MLP neurons of a small language model. Each row is named by its layer, matrix (gate and up: input weights) and neuron, and shows model dimensions 298-447. Each number is 128 + 24 x the weight over its row's rms, rounded and kept within 0 to 255. Numbers have three digits each. A neuron's up and down rows have the sign that makes its largest values positive.
A block is one neuron, or neurons of one layer that tend to fire together. Before each block is what it responds to, as a language model described it from the Wikipedia text at the highest values.

Responds to: First-name completions. Final word pieces completing a person's first name, often in lists or tables, as in Jess-ie, Jennif-er, Xav-ier; sometimes whole names like Charles.
L6.gate470:133155135111139115115097162107115108116123140159099156178152100136099118079110153123130117152112123119112152136128138113125078130140118113107123142124106090142124120140121089146151102119105135107104086186113116154130133081127137120112141108175087161140117096154098141137105112138137121159117141077091128114088112134144131105123123119171174137169129120129091136105104128174128140113132127107147105136157094160099114144140106128109101133166119123126108
L6.up470:093093117154172125132100135045118146109147134158120104141114111110102134125100082135137117138150137095185106155112113122093133163094137151122149145140152113108125120110113140128139147116103146089130179195119131117134112110170105171116128096113179123067129131146137105169145158117114170124116112150117120112129144118173141093139181143118101149154080111107123125126109145147110094152119130126118121122091120119127114131119075107160124135135156137113159
L6.gate710:112143128100163118168114108126128103118132150166113134100123079115103136122104129130098127156089124119098066146124151152124114149110134162134149096111135162088113124140117181105176137111097120115164118104131107137122109125083124137140121132109123167115149141148099123142119142103117146143121134093137126097117102123168180121140137140139134141154063164169120144123161149093137133126142133108152150134160104123126101173052137148111125111136178129122128
L6.up710:122129130128154112146112145092134099096150099164138057140127129145138138117107125125107179117125135127144144156124129128108120107130134120140143151099125122153114102150127119113099144136121105130109110138124096170117094115125139130124124113138145099085112133105160148129106109116095113133142117147095111062110138153117144173142146145037102133117148120100109173124099126139144093142103153145120086126090120112154143112141156107120114155146113147107117

Responds to: Word piece after initial letter. Second word piece following a lone starting letter, especially m or M, as in m-am-mals, m-emor-able, M-itch; also the whole words play/plays and com in comedy.
L5.gate359:144144145121170129097135135147102060082165123093110146136105110127150131122155150098109108127172145135143156124134120120129154117162071115103076142129171134144129120129084157127154128138141148098164171184151146104096139157132151140180133098141151094152112137148122143161129147109147154112118106132145095147115106159138092131118101158132144126128124148161145105109080147112106122143138142107144121109154146114136119146137109093093153120148113137152093
L5.up359:116126137152134111125144151113103142107169162131153161102119131124176151122151140182103095141139147110100120144158095124154163115130148125127097116110135147123137123140145096140150104117143114129120115102143098130099153109142165122107120165160133159133122140163113123081153141154129145158130125160124143135141078157176133148138119107142120111133102083106121120140087191146102193126143120143115155089161178113141095118155126154117104132172126081148141
L5.gate445:156131170109137112072125159094108146156128100133092141157122126138098110111094139148120100168081093132152131118137112119141129134135150074160134130124142135161164076130163127103133110157108104083091150119129138136093110140078135136141125119120108124087139090144118086123119149163136097152142115164113098112135133138145120129114145142128161150126133121130116110106163135101165145145127135126124146133128160168108138115133121131110131166113116075102087
L5.up445:150144141125153107111171099102132109185085142110115183112154157126124167150110131106117164110126147153104113140094119145140125095134103127125121131152101138109088117106119103147122167126167150186146084128170133116133105106126105106110136136160123115165109108173111176136117140134107127119142164142172118111145076127112148123107112130128081139158155124137148155103107109148134166093120106160103149105075094098176160143120110134099127087110140144163127
L5.gate495:121149154109145196109110153119114125125103126118127182152091080109109103086100140154120093149124106145105130152126119124142162142117097122135131133140136167102138145098095120131125112131141143093142156104174098091106102136152141132176153098092123131142111114102117150089167191140117108144135097145120139148155120134141122155145162131163163117116125152132125155127123128148119137086090137118115150126130163135134152116141132104182099159171149135092164
L5.up495:145181138169179146119110119098129131121163115125147128136131142137156142148152119132127124132155114159132151121156123140110168117129123147174109142129113109131119144130134112077114116162135126139113177096132131097135158114108121113159105082116152153116131106149125116106139123145124109146132125153162150121121154069120119103115119106125127121124129111168084121177149107160159144129147120169115141121072142143144130130200149113099159126143131086178123
L5.gate650:147107138139136134118128144136089118130167167110162122197134135083154143106107091152113140113155110127109184134135138112104135124157118139133117122166115113112141163108135092120113095171139157145125105112085084158104143095120154143144134133152091153130124123143107124122169165134110122133151120133109110119111119154143131120089121105095164103101112132144113114099116154136096169128148111110139122132101121131122163147145105108111118141162111114108120
L5.up650:122123138153143128107118110120136150147146072131153108106181122117135104139147131136120067143116122127061127083141094129141070090136171135127119091108140130138114117103115132086137093202154133138151087111124119116068137104120161120107160131153128106126118141132127140106168147174132073145097131177111106121117128123157102101114172105157092129127141128099158126084141163136129168089111151132158150125081099142138140090146113118173085145102110116133121
L5.gate660:163128159117119166127119136132121100113127104120141154127070142119109084102141127146096109153131124113136138142113115106120137139142106116087136143132169142117110108139120138110079087146137153129175140132152090181097136116149118137152161126093116121139127078115114160138159134126100104138099090133141118144138109124168108081150138125132159139114151161147137132098075097161128121157142147109082140126089107090095162122141135133124125146131106094128131
L5.up660:128154125147078129139106131103180179105153135098094109080187123155131173109128112099131110109151146112099124090194220126115141105129127086164139126141134087139170150096160120175114149125106154131127153136143137131141115132100114131079149139132090133119105120139109116110128134136123080131102119131147142117154111093102101118166146160119114100110170125062112115126123131171147155149108168161126128122155152135151118112119172110110113125113169109143140
L5.gate670:105155135109155115120133124150106115131103131128109137122114098162139106102118091099097122154144099091127119141139106092161064138137127159127136156164126141118174113112162125130150117124083130097094172098122078160144130189117152084122120111136118117139071105142140119138123185119138142126110125140128132087135140144176152107129085147132113106100162154134130141139142156134136071124150092154118132119089155109115130120124148086106136143176143145110061
L5.up670:143076101142126089105152155121141134143132140101123116143104159124082134129104097086140194126074136131124139078176089135107064119130134082125115101117121096107116125132138157186131149137156092109150129093050089132100108129138143111114085129166112134116164116114126119093131117133121143130123152080082149156144113079145097122106121105147106082135130083132076123112152120117136151157105127127153112090147122115088188146138125152150129149108074145113116
L5.gate993:151137142124108116157107098085107076123109128149171129123074154095134154113094090113125112144145112107114180142097092142149112159144139164166128174123137100125124133082131094132132143143099124109142110110142130102084154104139143161098144153137098157112155133142078137046133131155167127152107148141148134127126180141114127133103127163122109135134105185148153103092115134140151135146134112122118107075121107136156131149159089107130107120116128156128105
L5.up993:106115128138160117111110163089125090105129094119136122121114167086137143113148115143124161095148114141104128056108108114102123128099135145120125120143131098092136152121155151126146121146126136105124175104131121162130159136099080143155107118134152139128167124118126129155118138129138116119081131101173117090143142099088173127134104143143111102127114143093158141132167139129115133135113137165145163161126114082098116126149131172129140134128070148126118
L5.gate1073:098145133147117135122145156131160086147112124099169137126126117120120137116124140088141097132123113126120130165131124135116149100162171176095169111127126115172102097126094130154098121155131185128136102088161137130113175114083129137118102121128082140151121130081111104138137149120075118122150163102138141097141116144115167152086097140102149153114110122129139159118108131126125125132131121140097150125114155094136145107136087102136132099117125123162131
L5.up1073:137150124159130126131126089131134130132111154126132108109117135123155126177108160112070127132144111170096117120108123149087136125116156138094149133132098129087117085130143129107161143165151107110085111137150099122104098128136100118139093151190146130146111128114138134117114117140113094132164138126119107146125170115110109125086095114148163099167111126146109146116113134121107167153115135150142125096119140107103122100114138092117128138130150088098094

Responds to: Name-completing word pieces. Word pieces that complete a person's first name or surname after its opening piece, as in Edd-ie, Christ-ie, Bob-by, Jud-ith; occasionally other split words.
L5.gate424:114122119118128098090097129112131130143142151151134185126138089140112150110135104155127156114155125157143124144144125088120121165137127207107142133098129142111140138139101113120123135118115128114090133115157126147118121118104128131127124148148138108127153091156131147111145164068122088107126134127121132125133107107155113098123121159183074123116147171129124147128117158121068140098077152166128148107139124110119185149081177157123105170134125112134127
L5.up424:094088119144148152117148156160145111144103130136100134129087100116095122150115140129109121107128091130129127096138141135119127153107135137171145110105112124131124117143151115129150123127117126114098126109113119120095118168151131105136092166086138097062087150138099124127137127091146090117137144125129153119121146112141160122115069077115154120150136142129082082077099107118078139099104125133105167141110101126083131146130130113125106156092126144150113
L5.gate491:125162125152120124155153135117144145094145139162162139131139115090138125076123139118159091125152132116153096176162134134094078105116145084130123150124137136155123125123125128098143112122136131105130158159129133122124134156096127176138124126141122118139130169123107148118106113122072095087129157123154131159161118113130083096138099149167174148160091118127127169149086135134116085121096123131131077113140137105132127128145154162133158117141171099117126
L5.up491:154176142131118116104124156120111126107135127140118106122100085148116127052103105129130121131137098110099092169161112126146093173136113138122102115132141147141177130181128173167142135137102160112135133152093130092158128148120142125124125133105116112141129120165158123109120131116135141099144161104118117127134136130121164140086104162142141122132115108141126138071126168174108114147107133158134127104153118103134094151114115107112095114127155153071100
L5.gate510:139136148174131105131176137094145104135123069123149126124145079129145109114126122129165117094191101161129086117149137125157191121087096167107123125110197078142125127099116128093135113119122154150153140174115079129107115122158109147157121129136100111123153130142111117170100165126091156159109154156129135099110090167129131147150135132108116112140151142130131139133141127125165121089148097120117151111160138102130145184119109124137113138114157151129170
L5.up510:153157139149138130124091100159124143086126125175086117160133148102126080166086166073103138136084118131147113148149128096114122152119092085128125135085098111147088126148105114148140148136113079107129156151139108126129116110095164139153105129140147163111125125107106146120133142133103132141116154161140157142139134157114123136140107130155125133156113111142131194154142136159140105111133156126130127132135125103101128126149165166100115098110157142159112
L5.gate758:130140132151137142082168139090113107151139137146110156119124120163127138091094149104174130129160124152105091128159097116103093124117114192154113123125155114121119137125137165133139112123084149150135123111088108127131124117141110155118114144158127123144097106131075139095125145125145159114140135119122154135162144128130136128119121128087106150126114138116136127146124177156111112100171085162160114118104143080123095131149155117161132143151129124125150
L5.up758:114172112147120200067147144161150147143132133150109159115112155129102119133171116141162106095148150135139148129164151151120170149098139078131129155134093101098116162095145100124144160113124107125154130139134113152147135076121113158131133200099088170157163129127136139157106135128127120125115162117145141142144106121122116119153124079146151101135175174148113145104127089127150121150152099151125106104155098138139138119125129122153073156094130129089159
L5.gate760:161132107117123139095096141120113154046158163109131121156172140111152112138127158116139122139128134127094131166147124096124138146089157161126107116129130153104132188125086174112120117138118128121125146143131128121147111086090124143156117093112136124144097145123099128132116161141126140114086172112149121115103173166165125098138087122144067123129147118129120180174134087085151103148084121122098109093110131139116114133157139146140154131087141160125160
L5.up760:127121153124090176108154104158137056143105161118108131121126120119148113079127086142115120116165124160113103170128108101123144175121126168124105127148126127095110167099110133137114171164155135114079103104158152158088120104147109146154154141177101090109151137135114098130103103147123104161165140131112180139140099121099111173129136134128143159155082119112128145112145107127084120109119109104116122094074162123154117150155109065124090132158101078118087
L5.gate849:120155098091123135126121122117092117105203094122116132113134119111095117115109132134140097121088108076121147136096084164107104125132121170138129070128167122172127143104126120139109162149130168152126112157110136089115147104146134124097117113089116141117111144145145134135099184104122142111146154096098144148144147105112103102120164104128156121127143128103139215146131107140081035104119111115183170111136087130152058157068139139128134167114107185174152
L5.up849:204123148120099184117141132121119109143094110155186110120138156108199118104145144156158148125134149145103145123163083110132104116106165110153149121143115102100125115105114102113116153167180115138098111143105080124114075150130129123148104098085103138137161099116135144165119110141085100118071146113142155142132172071144089144148105089100135156164131143124107132113084138149124143141130096101131129097128159133104177091153131141130131142107110127061141
L5.gate916:122082140147136120103143142120140162145109107141153096124120146100132138107161118128096109126124136079104106165137108160145137135124085126086157124109113143131120059125092093105146115191141099135087130115142140168154134121128144127156115108145118103112144081096125135138151132108187116145162158115161171151117139143110142156152102137163104145155081119132133161124141134111112105128098134111122171120168075162135093131158122100154163092134111123123138
L5.up916:106112136094125150102111065148134126125111158161084110115142148132110096077107118111138131098132137163138068146122119135131168139092135119126138123118104129077095174151092160136103132162113121118132126103098179084132151128102128118100184113070118100128096109089092091147125104125118149105120114137125070117155127089083134117132111125127138139174175141144139099155127138130151103103085175160147106132171124129131173134123110167147109139142133112135134
L5.gate1055:163178104122138166094085120103135114096131137153157147130152130076118132100162111097129144150116126129146109152115136121124135162098123139095126143107154140148116166154102089116128124188131116171145169091103121190095155135123092152133086137131096146132137096157097130112155140154113131119080151126163136121144117130151105148130114101185149156133108093156130126153093102144114098132077132128151135106173141127110084154120106144178100106126133101130134
L5.up1055:097112132099110156096100107123126107133145142113155105114157126080144125142145153124106173103159147105127121122164173149139105108138155155094126115124133065185124114084142098172167103130125088105101142099127140138093107127160128131153138118134117123104145078154096086140190133163139165115148134082143139135122157137144125106171089080159145136154146125163147155127132128120130164092140118170116153114109132121115106180091106143097173121107113157134135

Responds to: Mid-word fragments. Short subword pieces in the middle of long, often technical words, such as epidem-i-ological, Magn-et-ometer and Ph-on-eme.
L7.gate152:107132114135087128097105134140132115125104157128124143110147078134085179114109136109114149122163117121140124114118101121147155124135112133143115094146162169152150117093100138143113107124156128105106117159120156099170108159165131181164142122138153114155115076109156132161141169122119126165128142146115115130130112104126124112122125139106133148120102119134134105167139131113153103111160142149119130150089164175114093122119138146166161135145127108150188
L7.up152:135117117143077092100127112132125123091090171168132191105099127147140108134112143154098127153096120138159129150120156085141095137127100120131098104120111135138093145145107116157123144162194155160157116105123145173096140134112135175189139124198150078119159153131134136112138085123130095130064121128128147096108116115116082114115112137127117092146108151133123167169133113137116135123116074133139108118164131114153153125145153093107111119137115101102148
L7.gate207:104120094067153124115072132108137099163161109109106114121127124132122124131077137099116083149124127143104139151166134104114098142153128129113128131138161097166093137146085137124102106109070101112127128150120122060153101152138106174071122109148167119105137127141086122117127083113108148110147112158130141123134122124153106128176112116117140121098112069123102141136115132144123106138126150117184117149081094111125171116123112105149106148161111129144155
L7.up207:102107094120078081094136174091126130128143089109119110121068144116130078091126112109157149123138070104109105179136150131164101143127115105136143104145103150152103150109164135115147120145100104127118116140122103159141093131124129150153124128091063143163155107126082129172140157153090152138154209110147106137108144137142140136110127122094132061134118130127131113096133134137090080113099100118137124112113120115144123118118150145171150152147120125106117
L7.gate753:113146100132139117127138158094098144145103140107165171131081135143096101128115112100138161127138104096166141143145150133146139117161143135135161112154097138116130146137108140136085154127131108134113143102048083097095119140119142181119094119121114132109085088140092165165150132092120154152105175138112128136135115116145126171109112121111148138104116125164176104100117144154157128077094131129127118128104099133109128161184092115136097119111130111091207
L7.up753:151106154162124132103136156117128144110137119119127145117105140183145077123144132135121124117111125128095150153103121142085167110149136121135073123118112104085120126093103119098152116150165109133136108119101114127159142144126126137123140104124110086153113110148152151147122185101142206092133082076141126150145088093157128140107149149173128134110174145090075114154112093167116151129146153116132111169165116092175092122152123122132102121144073134115099
L7.gate950:109152095131148136116085159117105102164105159117151149095114109147115112102141141073118142112160100135152149098185117081088146135116138115174122111099116112138116149117092157140137126120125097102148120109107139111121100147113125152171123096148117148153135109112109135151215130173146137159121152100130111103126124135137110096080110135120144069148134093128129124104100133127159117144137088142178118125130118070099124124124136103162135139109097087127123
L7.up950:151142127140123132127102161137175069128119159165126140126153141117117106109158122132119121109097107153131121109110169124144120137143154152108175155099109155119132159140136114170100094127136149139133148129108144110104103155138102131136152169122136070138135161164149118122137100138120121121127114127107126143166143105138156087139110136161153142095113130121105101151125134131119172100093089132115134128126120151099102162129103108148076159127124119090114

Responds to: First-name endings. The final piece of a person's given name just before the surname, in credits, tables, reviews and award lists, e.g. Jo|hn, Regg|ie, R|andy.
L7.gate222:154178138090131128128117101123136130125182168145164123159119097123109109100132135070148078139155137106121127148148132141119133150141150122125110132140106156136103113123099137176103110136140112064125151111129153114073160176127095105098165138168140159122135072128150124125095116127121151175109121144160133148122188181120086152122148153127145154133108092150161155079107145157103117129126114116090132098129165158135167140135142086184167168129126112117151
L7.up222:141093110126074182120098123127124101075133131116165086184132139149115129111151136140161135119124158147150072137136143164113128137090077134108152134120156126152128146092129141160155130083122127135123113122118125151157146131146158122180100116132102132119139141135120121166146134146123086149150133120143125125085098129151122098129115129144114125130142123122130152130131137094129113091103161149098150146120127126107124136131107149140121085115143156140166
L7.gate290:143176110103117133099102137144133116144110134143127146116062094130108140115119085153140123139139149079104136159075083134095130128103140165102109093144136083125119159145181145164124136127122123103169129102136090135134146186139078105119147145122112152099117090121140121127134127117122152209147136141131128112120125135172139136122126138161111153137104167103139110142096150169101098122117089087113132114172127094136131111151131110133141145146128104137120
L7.up290:126135096176109133154177133105079175110153106099133099138131134102101112123137159135125110152159098145128118118152112066109138145123114126108126106125169071110110127134149167149134158118098132111154111105118142153142143114153122113162165143093167140142194130137131144126085129102186123095103139123157091142105146155122092143107128139170130134102153113095140135112154140150128063117145125090131153141147184090107130092128164115072151117095117116092152
L7.gate356:163155134160142113109123152131054083164130139118161100141096106089110099114111132126145090120159138132140113158111132138147077140098115132097151174084152119127134149106146094126141128130132115125105123136155148129069120168138163140124128087146123123133108125121113137171146136129143129160154121122156156132150122150152171134117110137148158119182121150179137156143149146144100123113148115141130152130133121142128115158111145157166115159114124142087164
L7.up356:119154088120149152131140142101105145153158119140123118100147110121131137131110110129108193180160082128162131106118117115106153145136113113112113123119157126132159173103133101137136120134122138088144168145068120131139106161129128163100109115135124133127098124124127130144091140117089133132099116148165147134117113140138108105105133092122166122138131144155162165142131122154089083152132130106133112181138140175085125163162136102146146138182093100152159
L7.gate468:120115154101118106091181146131122126104094173137165117153138128116132131123132099090157121157137157102147138166105120106116114124165130115082116134121133187144131137119114144142132133134142155127139164158107122126116082118133091124130141138145081141124142118131136166131120142125080123156136133101149107154083142161135120158087109118120136136123040125118114138142149161110086087109109123139100132154124102153080104121146104130172134145136115146119120
L7.up468:135150097138139148145117094125113133132106156134122152115164111149126143113118137165072095159108160122144139106124094098143120164148121134157142104132118083129101146100142139115127099127147130126113149095093132137130088141195122153122133157140153105113098118144158082160145140140114143114106110159144149077118063148097183132116136110116126107139161090129093164122180151112137111153146129115159142123115114157166123160151171124161096135125145137120130

Responds to: Film cast, name-start pieces. Mostly "cast" in film and TV articles, above all the ==Cast== heading and cast/casting; also first pieces of split names like K(ulenović), Car(negie), War(ped).
L6.gate616:143128116137122116137151104148155111125114133161139178155121143133113098110147116082151142117140155120109151126145118118114105152119097169189146156140121106133154135165093165110100128118112132101176132151164099115113090130164119108114143124147151128127125098104120170152147092107129111138125115136138129140133109134152095109183137131125100141147102124135147124128112167136145099093095129106094144089139137114160156142063155141127106132193145143133142
L6.up616:149117139124133165120144113099130139127084128113093141163145139123142098115116132101116141096125102107115181108119105116136129098149086166146143141150107091108125128143120062142107136166148113115145150136124094167116112098149139139088109121104145132105142100131099131121147097089126115160130150142139142152171095124138175138154147158133116122135090160132115118130130152120136142120119150052111102122139109114149128110107142152132122108115108133111085
L6.gate764:112148154151102133142114124141131120144140144112104100102105151135094174144118111133119131156150138118089124145133129104135144113139132150087097168146130127121163158134115164125100110152125149115129148136139083129079100089156127126097136154141140141135131133136104137113133098129135088133155121190104090101149084117139139148118164142169140157089111089103115151154127149126142123106110101097144129140126104139111103160181094137100068124108107124112114
L6.up764:141157110117119125117128157141139142115097154123162127128144164164111163126103152115142128140177170124095116104209118129144098103117107161174132111108126094101130101112092149162153147174131166115128126116150150139120119107144119138118164126148166095111097089119112135120101114127107121115125090152127139113109128102164111141121114162133138121121116107092128152150093143155134114095112163115119074100149106076130128152152095168108121143170068140074129

Responds to: Reporting and labeling verbs. Verbs of describing, naming or reporting that introduce what is said or how something is characterized, e.g. known (as), described, called, noted, stated, viewed, identified; also "For example", "in addition".
L7.gate576:107109107079160106102069132195170123115156114148145120110128173129117151173085152132121150155151135117132140161116089164148127151169090108144098128122134141116165134132113116178133125140119110152186160145096126179146090095124083116103118125088129146149136121115111152127093116139114130139128094137133104120073147124149144093146094131152116097123166119156150145149142110146112141137103076150102074126148132140179144191103156154122147159200145121159138
L7.up576:089133142118144163138104139143096132116095181117118122128134095139165145120176150103129114119121080163144134154080128112146135141147133115116146153138158121143094131132131097100119111108120155120100104158159109165133132171143175113106159133094170134163108171114113154111127157152112161107117137121128087146155130144139119126141203149151121098121134092074132119094119134129162161147143107138160111127097141161147151105135087111134110138130159133066120
L7.gate815:130133171130109063158138068146195098148089144083147130115164115129154097118113133114135134115162140132114137131143113158129106127100110128146141142110120110101108109142115167111162134097189098125175145099117146158155165120125146112133115093093079148098113079106131124103103099075136122130119165124102147105128130084145133123178143119128137147135131154091117118132149100154128128142137127135136142109160108139115125088159130132105157116120151134150158
L7.up815:111139164109148166099135109118140109145128126129168137150108124151117055138137119099068147154125148117121086116123143148119122124110084131154134127125089109136142166168106120141123157137134146137155120141165136110092172123145141135152093160078145118164083100114107107200131144164144159122132163114169132147132113151089155115139136124079143101112099137084110146131132142166149147139120101144165127139141096095154150158129165171143158127162098119143138
L7.gate1137:123162131126125144097118110127135156115110091091132180111119135110130112158105143129105157159150106137103065120141097128087143163122117129163152113166124154112138114138133151157154134153123115158132116116123115114143184167119105107142135144151121125160085098099085130146111120117111153172126138130152105154106117114149103137134154112137101122088111122132159094118139143161133147133117147145173103142099116115176110128088120056101133133118110125113166
L7.up1137:103116102139121142119129096151112108122098138119132141128139132129118108114124147124118102104116094158151120196145135116158129123127173123166158133115096105122136081133121116148155087126126131090094152150156130139141124197125122142138110103119132104125134107122162135094168144162150134173138162108122135117128118166127159120116157154133113126149101098079150101143129149157154139134142143165154113092148140127142155123125157119146170116118132134058131
L7.gate1149:115176133091143164094159109154128122137136155148095167116117127110171089101119089144110096159125132132149065096139120142171152141108131121131130108115096124153140128119128150197097119130115103085102141024093130104113157119102094145068109119160146141147093128105167150112139081132134135154085133135147135099111127111142139122170172123121107129115129092109164120106107117136102142146145104148119151077080103110126183140158127135157154143112105124114138
L7.up1149:113111098131081104126101121137117129112160130137156158116124139143115127152079108120119153127136086132152135145122134112092101118120139075153099132136122134116144162092139130123126154110123165153147125124118091101107105142122141152135096110087113099119107129107129124145151154132129184178123166149187104189107144139142110121124132122114123096144142126119133120119097139129169134129101124111106109166135132126142097094121132116159148155144098131122127

Responds to: Predictive function words. Words that strongly predict a fixed next word, such as said (to), same (time), following (week/table), such (as), published (in).
L5.gate106:147138164143196130131117126142145155106132114138091153125102144116064093164121123107107143144131104133173172126123114128107141155149128099137125129136141149191117135126119107144134075167103149154126153133131147146130139108130077130114182107146129141131144088089090200150141138132084200114152168129141114144120142136120156125183110113130102139178125090079150147123109089139120142121131134121131111101133125135180139092086084124142119123108097115147120
L5.up106:135136123149135142111105112121138130129093086113164152108130127171134148139139128140170115152108119116092146135140119128156141185123152112084111143111106124115150150128160106140143182122082173112124161135072105123128114139081128119176135139083109164143161123121116157090102168113149150132140134145153114111132073158089165129136088139101163114122132126119141127119133091157146120120135124146130132146188146137123139122121080120129136162123113134125153
L5.gate241:084087131128135134072112107155156122115115108108147107105122149114097121125120152096159134128130170148110109184126084123149187146143127156125153151092123104158134145155115183122112114161100142101136155122120170106123099159101109148096086103125127117090129052119137119129131159129119117141113161160149126134158102108133091096127140166162143175088140144097119140122124162151165173096136102128131118110173168087116137183117119076140137137161119133146146
L5.up241:108141115085139151108137129109109089117143097149129132139136146147096139146108122122068145117156142115096111154162072139121141134092104109127124111108114161156155124146164130112091136145120127124088154117130137150164108134139176149124129148152150134129127126146103168096109165095143115145126142141178165134177107141144126125139139082126151161132136111162156113146152128164155135079141138143174147110111100085083147127139066111155130112103117184132119
L5.gate611:103124131147140128121128078117145111115126119147100173133104074126142094112142117147102092167108114148149125120112096097126156104112149141141115099116147145101087124152152112169154129109123118144126116098075108112148162136154156182105130129138114120134136131087149117132123125085064118123137120139119149132154183126157095120183119143129116142123116147115149129120150172136162142120126161052152109083118094124103111096130106124173148089117116137119148
L5.up611:099144110113119123126110128141156130093166099140143105164136100121138146132151104121098105138130146121154119143113127125154162110144138104133165132125121116133144135174164143143164128146138116135128167114105114118143155134088117153133122090188090138154086124095148132115078120132129125110159114146150107132157158153139145110133174124140143159146147146115144155133123148137121115117092142144044111120112170184157101126122093128129115073101139124143185
L5.gate626:153153115140135139110165155139151104122162157103140113147133143105115092127121132134132141135132131122155132134126101136112111159131138143105091153146156156097137106139167149126119133169128143135144107093094134183155160100121152150090155150122094136082098124108129134095135149108112102139124132169121132176125104149158136122116156117098168139080144108127139130126135127163136132139134117143133150131071109134104077131159100104152152107104141134116132
L5.up626:131134106134124132102148133175158113130157113110113099167142138118124126143130130155139130099127089120148136139108141151166154145136151167114090126110120142073149114145166174128127169126104138141128130077112154119089121113103165144117133091126087122139107109093109125128142090162141107137129126130145132171089150129130119111120137151152174147063089150097150105105096138140149119136138134158125151123062082161119132100131072128112157067121110118163090
L5.gate633:135159124133133135139151118135124120142166179110116142163129128133129123090092112128135112162115137126162147118154125144139160205111102140094076157124169130156163158134108127177115106134113127132088117101101123071119133128103119147099161105138127081131157123115121107110154126159146156186137117134119136171153100157096150109099106154111158150121103126124160166123095124136130114152135094146120133121102092133076116119134095122130176074137105163137134
L5.up633:108113162073126165082105076106164164135151125152109137159108120136116134127149115174147115107115137149138122162114129148170139149105147151125130139148118192112142066095173176107113143113136109131077126077122098110124124137138157132151129123171140136139110122111157155112094134165118108159098120136141114108113127139175085125131158136185211134148156112164154148120119137174126126108096152147120123150157119152129125125100137132138145112077171118112169
L5.gate976:111144120101099065127112097133134116128131096120114155117124131135134134103112112151155130125108123169163149150083093100103131117109073093131083098112100123126110148116170133166119098135125125142108150118096125134149120087093142149131151138087063134157109139120111127144159139135146153134084126142066153176162108130119105145120165117107120125107107169115139138123120160116095126099166155117186140118096110165120137126110125136114110135141131128097118
L5.up976:116129109134135157108118117088104120114139125151113150127142132105152168139077134119138155152133143129113113073085080133121164142107120106147108104099161145100143153120124169099112161101116103130140128110101159161116144127140102124134149163132153148126093129111119160144132158134097141137077116106127119135124117106119146054113128113134117171098156170143186114137136159114127118112111137146117137149139136101152128143109134116143131100084104118128119
L5.gate1067:136089128144111087103118128124174128113138138138188128126158145094121133119088139127138168161157172118162170158158097144120119166115130118098136128092128123110133133099124123113128117128117159145155156113096113142129118106111127106128148156129132091129122128136163109113110105134133141123121115085105114160150129157171165102144167120138115132112103105114143128130133140181117092119174153148146105100072083119133160151145152141155111129128141183123138
L5.up1067:096139105136080111118106105118140118114109127125144097134108136145095117119125152120148146165128121152156116136145113133105123117167085134109164118129161138114138121114135142169153128137173193135143123163095132137111149154117126117088141153111083142112123166168109125142122082144090108148095158090131116127130106203134131127121135156101117119097139111084126129111120112114079119145134091131120098115104096131097144141128069100145096120170122121124104
L5.gate1173:146118117110111159110152083130123126126141121123111142130126125130158095112132089106152122184108126152141125136132122133102145070155107183093123135113122114126106129087131135108147095117106164067191123166163103151140134142167118109131116151117126118170121148152105119093085137110110086145138122135103143100153111165198135111140157146115109091121148096124125142133138164114127096119091127149123166170086135092102102122097131143125152140108124135101161
L5.up1173:143134103146129099109148121087126093154130140109125118125118127155129106117045108115120119124118131153112116099126150139096082113124121087172097111134145109134133158130122141144118104072134129124155075145083138106169111154117145186133142140156168107120120166123126101129094145109158128165115127115108124127171080154143083142106150163092120102133108104065134073140147137154152115124093163121152141135127107095126171161106132121131119141125070131133139

Responds to: Critic quote verbs. Reporting verbs after a critic or publication name in review sections (writing, said, wrote); also word-initial fragments like Sm, tw, squ and table headers such as Notes.
L6.gate428:126089134095133134104131117142132118112101108154134144151151131141113148138118117110136106153130131134137109140142082133179115154117110114122149108114142138155136146150148171129144120124139200127117133131134174161127135131166138170150173072103144131128134094088101146135126149103121089175121157137146110147135080127131096136146153149138132161130143152138127090149129116145136124111124153142187134107138087143154123142135138104124157166165131132157120
L6.up428:114103140123173136119124179110105098125110144116127178094126128144089099112139124108132170126083084111132170128149128100121135139170099119122149136146112131090133113131177122148153103139106170136112123127091102165088097129109124142128137121123166083122110105130126111072057111144135137108104113092140097136123145127112140144173127129096121135102127179104131119128131109191133129126134152189125135145125171147137119095106090189134132130125099138112120
L6.gate517:160189167107160106121109133103127137114130169141128117145114164132151118116072122103146131128105166125099126138130114152110118110139122115127129128153180143137143112138100116156100137127094142126113134115106104151093127099102136124116135134132098095152095116167079145139128145108108150130113111130131104145137106114120087119150112116121108146129123133146130106127107151146062118115143108113128112171099104114130156097084100123152091116138118126103131
L6.up517:121148098113117145093135106101107129138104138137090167145121094145127098164136108119129136126131156125121135115157083106126147164115126163126115150159172141106091125145135095126158124139135126126104075157128126112110134106109149115128120187089153140109139112100135103109132129095125109107136122110163115162176135138124111148112151139098123143141153100143124102140063083140114107151165085075131101149159175148189160103129107148163101138121107154130117